From a checkpoint of a small transformer trained on Wikipedia: 11 layers, a variant of Adam for these matrices.
MLP neurons of a small language model. Each row is named by its layer, matrix (gate and up: input weights) and neuron, and shows model dimensions 432-559. Each number is 128 + 32 x the weight over its row's rms, rounded and kept within 0 to 255. A neuron's up and down rows have the sign that makes its largest values positive.
Before each neuron's rows, "fires on" lists the tokens most often at its 100 highest values on Wikipedia text that the model never trained on.

fires on: " m", "6", " "
L5.gate1360 [144 158 107 106 120 124 137 134  82 135 137 143 130 135 130  78 118 116 170 134 128 143 147 150 131 100 133  91 169 119 176 126 139  99 114 105 119 125 138  68 161 191 120 199 100 124  51  91 120  70 118 104  76 154  87 176 120 151 119 122 112 120 125 177 151 113 125 101 178 158 164  80 143 122 137 115 103 122 172 132 145  97 110  96 139 119  72 138 134 168 104 133  93 130 168 145 143 150 118 193 125 113 140 101 101 156  80  69 134 191 128 164 152 150 118  87  92 134 146 144 107 118 126 160 136 141 158 146]
L5.up1360 [155 110 108 116  93  57 143 134 118 127 130 210 142 163 148 111 131 224 134 112 135 131 122  99 150 105 153 222 139  94 148  84 148 133 154  67 125 123 162 121 127 112  88 114  91 184 149 150 112  52 138  53 197 118 104 107 129 112 151 143 180  84 101  81 169  98 102 132 137 128 138 192  87 136 112 171 110 115 139 111 154 129 144 124 113 136 121  73  96 107  90 142 151 126 121 135 139 166  93 147 164 132 102 127 140 115 150 143  74  87 120 113 115 100 110  99 118 103 110 179 106 160 103  65 153 128  88  89]

fires on: "im", " of", "ra", "al"
L2.gate1709 [116 148 190 112 143 101 113 152  74  90 122 130 154 166  77 103 106 128 139 133 143 168 146 172 141 116 141 141 158 166  69 153 142  94  81  64  64 160  89 164 172 173 140 113 198  81 157 139  85 122 116 149  86 143  77 141 156  92 155  82 157 133 126 129 134 120  97 107 145  90 141 105 184 120 107 141 114 116 164 163 189 148  89 126 112  84  85  70 134  72  83  90 118 111 174 160  84 145 107 141 164  90 125 147 165   0 151 110  90  60  83 145 146 119 125 128 116  93  68 102 127 133 129 135  56 143 108  92]
L2.up1709 [119 105 143 123 130 108 106 113 155 142  89 119 139 130 129 150 178 101 130 144 119 137 161  89 153 166  98  99 151  95 103  98  76 158  82 150 105  86  94 150 114 127  98 120  82 115 147 149 110 194  81 180 124 142 159 107 172 132 105 150  99 171 203  97 125 145 132 116 210 132 106  74 120 115 179 174 113 130 114 156 106  88 198  93 130 134 147 115 155 163 129  53  93 125 111 116  82 155 165 105 135 159 141  94 119 117 158 132 117 111 121 227 120  87 163 122 115 155 164  82  37  94 159 126 122 157 112 150]

fires on: " such", " of", "8", " these", "6"
L5.gate2302 [201 172 170 166 181 145 160 120 150 166 125 106 102 160 134  28 133 153 102 207 159 148 118 145 119  85 100  96 184 155 124  97  97 132 104 124 156 173 141 132 105 163 139 201 101 119 134 129 206 111 119  89 119 133 119 184  83 158 133 137 148 139 167  91 130 129  87  98 147 125 203 100 114 181 112 124 136 117 162 123 153 163 117 104 172 150 151 182 149  69 146 112 137 129 162 135 145 183 126 121 131  80 163  69  79 183 119  87  86 198  87 125 171 201 150 130  63 145 141 101 136 113 151 148 195 129  81 155]
L5.up2302 [139  68 120 151 144 195 101  97 163 148 110 115 176 100 119 131  97 133  95 124 157 147  97  82 129 133 162 152 134 159 192 142 143 144 160  92  98 107 170 164 155 162 119 148 135 208  89  97  92  92 127 129 110 144  98 142 116  68 151 155 150  99 101 136  93 113 114 153  89 211 139 142 109 162 144 125 123 171 129  99 174 159 100  98  91  86 117 141  74 105 145 145 158 121 137 120 164 179 180 116 137  47 156 124  93 114 111  81 131 118 182 148 113 103 100 127 151 183 150 120 122 118 151 116 175 110  57 126]

fires on: " of", " For", " As", "st", "a"
L2.gate1339 [165 167 159 133 121 100 105 100 122 146 136 112 142 141 138 108 160  71 145 133 197 163 138 155 118  55 139 121 103 124 104 134 167 126 109  83  79 143 171  81 115 108 173  95 181  97 149 109 160 112 144 120 180 125 110 158 174  94 131 148 146 126 100 133 113  96 128  91  37 131 119 135 122 120 116 156 131 106 168 173 167 153 129  80  69  92 102 168 162 156 117  74 134 138  99 162 138 111 134 152  81 112 173  53  97  91 166 121 169 135 124 140 149  89  89 159 112 196 120 144 155 114 115 155 162 128 133 103]
L2.up1339 [116  69 109 120 110 145 113 116 134 143 171  80  62 208 105 100 139  95 153 188  67 178 180 113 154 139 117 175 157 118 192 140 157 109  63 123 180  75 108 131 176 110 114  80 145  94 110 154 140 123  98 147 179  61 162 157 122 153 146 107  78 144 158  98 144 135 157 219 103 145 123  99 142 150  99 128  84 158 116 190 117  98 111 116 128  98  90 107 140 149 141 122  95  73  86 106 189 155 154  92 146  90  97  83 146  93  84  72 126 111 120 154 142 168  52 114 154 149 195 164 116  82  84 112 173  85 127  70]

fires on: "a", "k", " in", " Conference", "ks"
L2.gate945 [145  99  73  99  87 117 192 135 148 111 190 162 202 174 133 154  58  85  55 113  68 124 148 101 174  75  85 143 166 118  92 145 162  79 110 140 132 134  84 128 106 135 165 148 124  89 134 199 163  92 158 165 151 137 182 168 167 129 140 157 156 161 130  81 124 150 128 156 106 115 146 118 149  73 156 155  86 155 134 155  85  97 123 154 148 124  78 108 118 214  94  83 142 119  88  91 163 118 158 126  92 104 135 151  72 118 141  51 185  76 160 188 142 123 135 176  84 177 138 119 138 153  65 183 126 102 118 115]
L2.up945 [147  70  51 156 158 138 117  93  95 175 135  76 157 119  93 175 100  71  83 113  95 182 108 139 144 171 214 128 118 122 115 138 158 138 134  98 137 132 125 166 144 157  97 171 154  83  86 143 135 149 143 132 108 177 121 143 143 146 129 134 143 114 140  68 130 129  71 126 174 127 174 131 104  75 178 102 176 129 129 158 237 106 127 135  79 119  92 170 155  73 102  92 151 144 147 181 156 117 121  97 140 136 117  73 129 158  99  84 168  87 142 122 140 159 158 177 130 105 124  81 169 157 134 109  43 135  99 132]

fires on: "%", "as", "os"
L2.gate871 [ 90 177 171 147 104 123 146 156 137 124  94 108 124 169 168 102 154  83  85 141 129 134 122 167 125 149 105 125 123  97  82  97  96 173 135  63 147 118 157 101 108 133 122 201 130  99 100 203  81 170 124 151 135 102  72 168 125 101 139 163 114 163 139 126  78  85  97 200 140 132 145  96 147 139  87 101 162 154 141 134 128 154 168 141  93  67 178 133 141 182 154  58 115 109 169 159 201 127  86 109 111 119 119 125 153 157 142 121 195 140 130 129 139 133 117 167 157  97 121  78 136 124 113 117 174 157 139 169]
L2.up871 [ 96 145 175 150 128 111 110  83  87  99 133 110 192 115 143 111 142 117  86 120 164 121 169 115 141 105  76 101 137 162 128  90 140 193 103 166  63 105  96 128 147 151 123 196 133 107 117 106 151  46 150 138 175 111 203 139 131 144 148 109 116 152 148 205 148 154 109 113 136 139 138  88 124 114  79 138 141 106 202 120 112 180 150 100 183 132 127 126 161 158 137 165 137 102 185 134  89  96 101  81 111 104 114 110 124 154 128 160 162 119 107 132 157 138 147 163 147 123  98 148 133 137 131 121 165 141 143 141]

fires on: " of"
L2.gate1118 [103 159 157 112 125 139 102 201 147 204 146  97 163 136  76 172 150 152  77 115 118 159 168 197 147 133 147 148 166 155 120 143 135  71  77 116  96 127 114 138 101 167 185 166 197  74 146 155 147 133 146 119 120 123 141 178  91 126 133 143 146 126 130  57  59 130 154 150 154  79 153 118 177 119  93 138 129 150 118 119 162 141  94 128  63  75 104  98  91 178 150 110  85 119  63 162 109 135 131 106  97 121 136  99 132 167 128  95 137  59 122 155 158 160  84 169 139 122 163 154 126 158 136 101 149 136  84 100]
L2.up1118 [158 144 138  88 140 133  96  95 122  90 116 109 107 181 102 145 138 177 160 114 153 115 106 119 118 207  86 136 125 133 129  97 125 148 170 124 166 123 117 124 131 168 101 153 120 102  69 142 147 169 135 101  93 111 130 153  92  95 199 172  72 177 109 106  86 110  67 103 149 146 124 192 147  92 110 137  44 148 126 139 151  77 149 148 139 125 105 107  95 138 155 137 192 151  65 102 134 141 140  90 133 103 154  73  83 102  94  99 123 172  81 135 147 168 115  90 104 143 155 121  97 124  95 136 118 124 103 106]

fires on: "av", "as", "ak", " by", "ott", "utt"
L2.gate856 [120 152 149 163 156 164 105  77  86 143 113  96 155  82 114 122 141  99 101  91 143 149 160 165 131 214 176 103 119 102 122 108 121 173 122 125 123 131  42 104 139 110 104 160 144  76 135 165 160 135 121 150 119 155 132 144 173 103 128 131 138 131 124 155 105 140  71 131 135  95 171  54 130 148 136 151 109 118 130 191 130  67 178 147 116 129 114 109 145 119 186 119 129 132 158  99 154  66  72  91 126 160 121 120 188 159 127 104 145 143 102 127 203 126 160 139 109 101 162  97 191 170 126  96 153 125 123 201]
L2.up856 [155 175 148  98 117 144 113 120  83 130 111 117 144 221 205 152 106 151  65 124  96 103 173 132 133 150  62 104 158 126 101 128 168 153 110 116  94  98 134 122 185 109 106 153 133 116 148 128 180 137 145  89 112 159 141 178  70 162 149 165 134  81  84  70 140 137  66 149 170 101 164 140 111  96 135 138  71 119 172 149 116 112 100 161 119  92  69 163 171 152 153  92 104  71 128 161 130 170 199 190 111 110 121  72 124 126 144 150 123 107 118 102  79 147 143 123 116 126 114  85 153 128 109 135 160  97 108 131]

fires on: "f", " line", "rit", "ret", "ip"
L2.gate1689 [ 73 140 126 151  93 135 126 152  65 121 111  89 165 140  95 100  76 112 125 101 140 145 138  79 125 153 105 131 125 139 124 156 110 143  80 154  97 170  56 103 161 114 127 137 219  79  66  87 130  98  98 137 118  88 158 159 109 135 206  73 146 150 171  96 125 129 160 101 107 160 130 160 124  64 104  97 130 105 107 159 132 126 105 149 126 118  80 127 134 146 101 149 115  91  89 151 159  93 116 161 134 128 126  89 110 151 102  95 130 121 138 112  97 172 107 150 147 154 141  84 180 120  89 150 129 224 159 128]
L2.up1689 [102 124 144  65  76 143 147 116 100  86 100 103 109 160 167  73 113 111 154 109 112 154 153 167 109 101 154 165  87 164  86 107 113 177 153 142 164 165 119 117 131 125 131  93 107 123  97 100 108  82  59 122 149  96 122  91 146  96  90 157 180 187 142 101 153 135 142 102 162 117  90 153 153 139 144 103 100 164 145 114 105  92 143  86 194 144 129  81  68 150 219 149 179 100 110 141 108 134 139 154 131 113 137 204 126 105 132 118 178 153 147 102 109 125  80  65 132 154 156 134 124  81 168 148 125 169 176 176]

fires on: "us", "as", "a", "on"
L2.gate1781 [ 74 154 218 137 135 118 130  91 140  80 121 206 185 109 114 130 159  72  95 151 146 150  89 123  98 158 144 158  69 158 141 151 127 161  91 105 107 148 148 127 161 175 123 149 127  90 152 164 113 135 168 171 147 146  48 134 101  69 125 147 168 129 102 122  96 148 106 142  90 167 121 155 138 154 160  99 163 134  92 123 131 113 141  93 133 114  77 106 160  87 131 119 128 121  95 146 193  69 141 142 117 141 118 108 158 153 120 157 147  90 201 141 137 179  95  85 107 120 153  86 184 140  54 144 144 158 148 172]
L2.up1781 [ 98 137 200 175 174 158 175 169  69 147 116 157 115 116 159 125 123 141 111 114 107 127 116 129 173 119 131 130 113 119 155 132 112 133 114 149 126 155 154 157 142 113  67 136 162 140 166 128 154  86 128 146 155 142  96 106  85  90 172 155 143 133 142 186 149 186  57 106 151 148  62  98 161 138 158  63  92 132 132 140  98 130 214 135 100 134  94 102 125 112 182 134 126 124 146 106 144 146 102 151 125 112 112 125 219 124 150 141 146 142 147 148 184 132 121 116 148 165 106 129 163 135 154 135 105 133 138 177]

fires on: " to", " by", "ap", " in", " from", " of"
L2.gate1753 [175 106 130 101 147 158 154 162 178  85 201 181  93 112 102 128 135  37 132  99 152 113 130 158 106 146 182 102 155 129 124 112 153 101 141 135  95 180 139 118 125 102  86 133 137  92 118  77  96 123 133 152 109 139  79 144 173 120 129 182 129 126  96  47  86 121 120 146 215 145 103 153 180 163 110 131  89 152  94 139 185 100 140 180 158 100 129  91 135 122 130 122 167 161  23 127 150 106  73 138 176 129 123 143 130 122  77  69 159  72 108 104 178 150 159 152 141 106 210 127 124 128 177 138 114 101 130  42]
L2.up1753 [ 84 119 118 117 102 135 111 101 175  58 131 126 108 150  45 127 103 181 151 100 144  80 143 101 145 168 167 133  37 114  90 140 164 134 172 136 170 205  98 128 149 113 209 117 166 136 119 134 182 176 174 138 160 144 105  65 111  88 154 226  87 111 140 144 135  91  60 134 119 149 118 129  86 170 128 116  80 100  88 127 146 184 114 157 165 127 132 120 117 153 114 161 110 176 135 158 116 104 156 122 132  99 164 155 148 144 179 134 144 157 128 142  95 114 128 155 148 110 109 159 112 152 110 104 135 174 132 120]

fires on: " of", " for", "===", "ate"
L2.gate1538 [154 105 168  72 149 165  82 137 127 170 103  94  66 101  72 197 121 166  85  77 157 112 144  61 108 195 122  82 137 109 136  66 155 132 149 117  87  60 135 197  89 136 167 131 159 174 115 172  91 103 108  84 119 157 149 110 107 110 128 157 102 144 100 122 147 120 132 145 111 107 122 124 148 139 119 138 149 109 121 166 102 100 144 100  99 127 170 130  94  91 151 130 133 132 126 154 133 149 138 133 181  71 135 183 172 137 148  84 127 125 130 134 123  94 156 114 140  51 127 120 145 171 116  71 135 132  70 101]
L2.up1538 [115  63 176 161  61 158 171 122 110 149 117 137 138 156  89 167 155 150 185 128 146 116  88 133  93 119 148 193 102 111 173  96 158 146 139 126 195 114  73  93 102 179 145 178  94 120 135 148 128 138 126 151 124  68 141 126 177 131 132 193 141 122  84 113 111 144  99 127 188 104 125 171 114 102  73 128 153 140 180  98 148 161  63 143 151  72 102 166 108 162 106 171 169 142  72 157  98  83 126 130 103  79 111  79 152 129 113 194 174 112 157  90 110 212  98 101 128 144 151 132 101 101 117 115 199 110 110 105]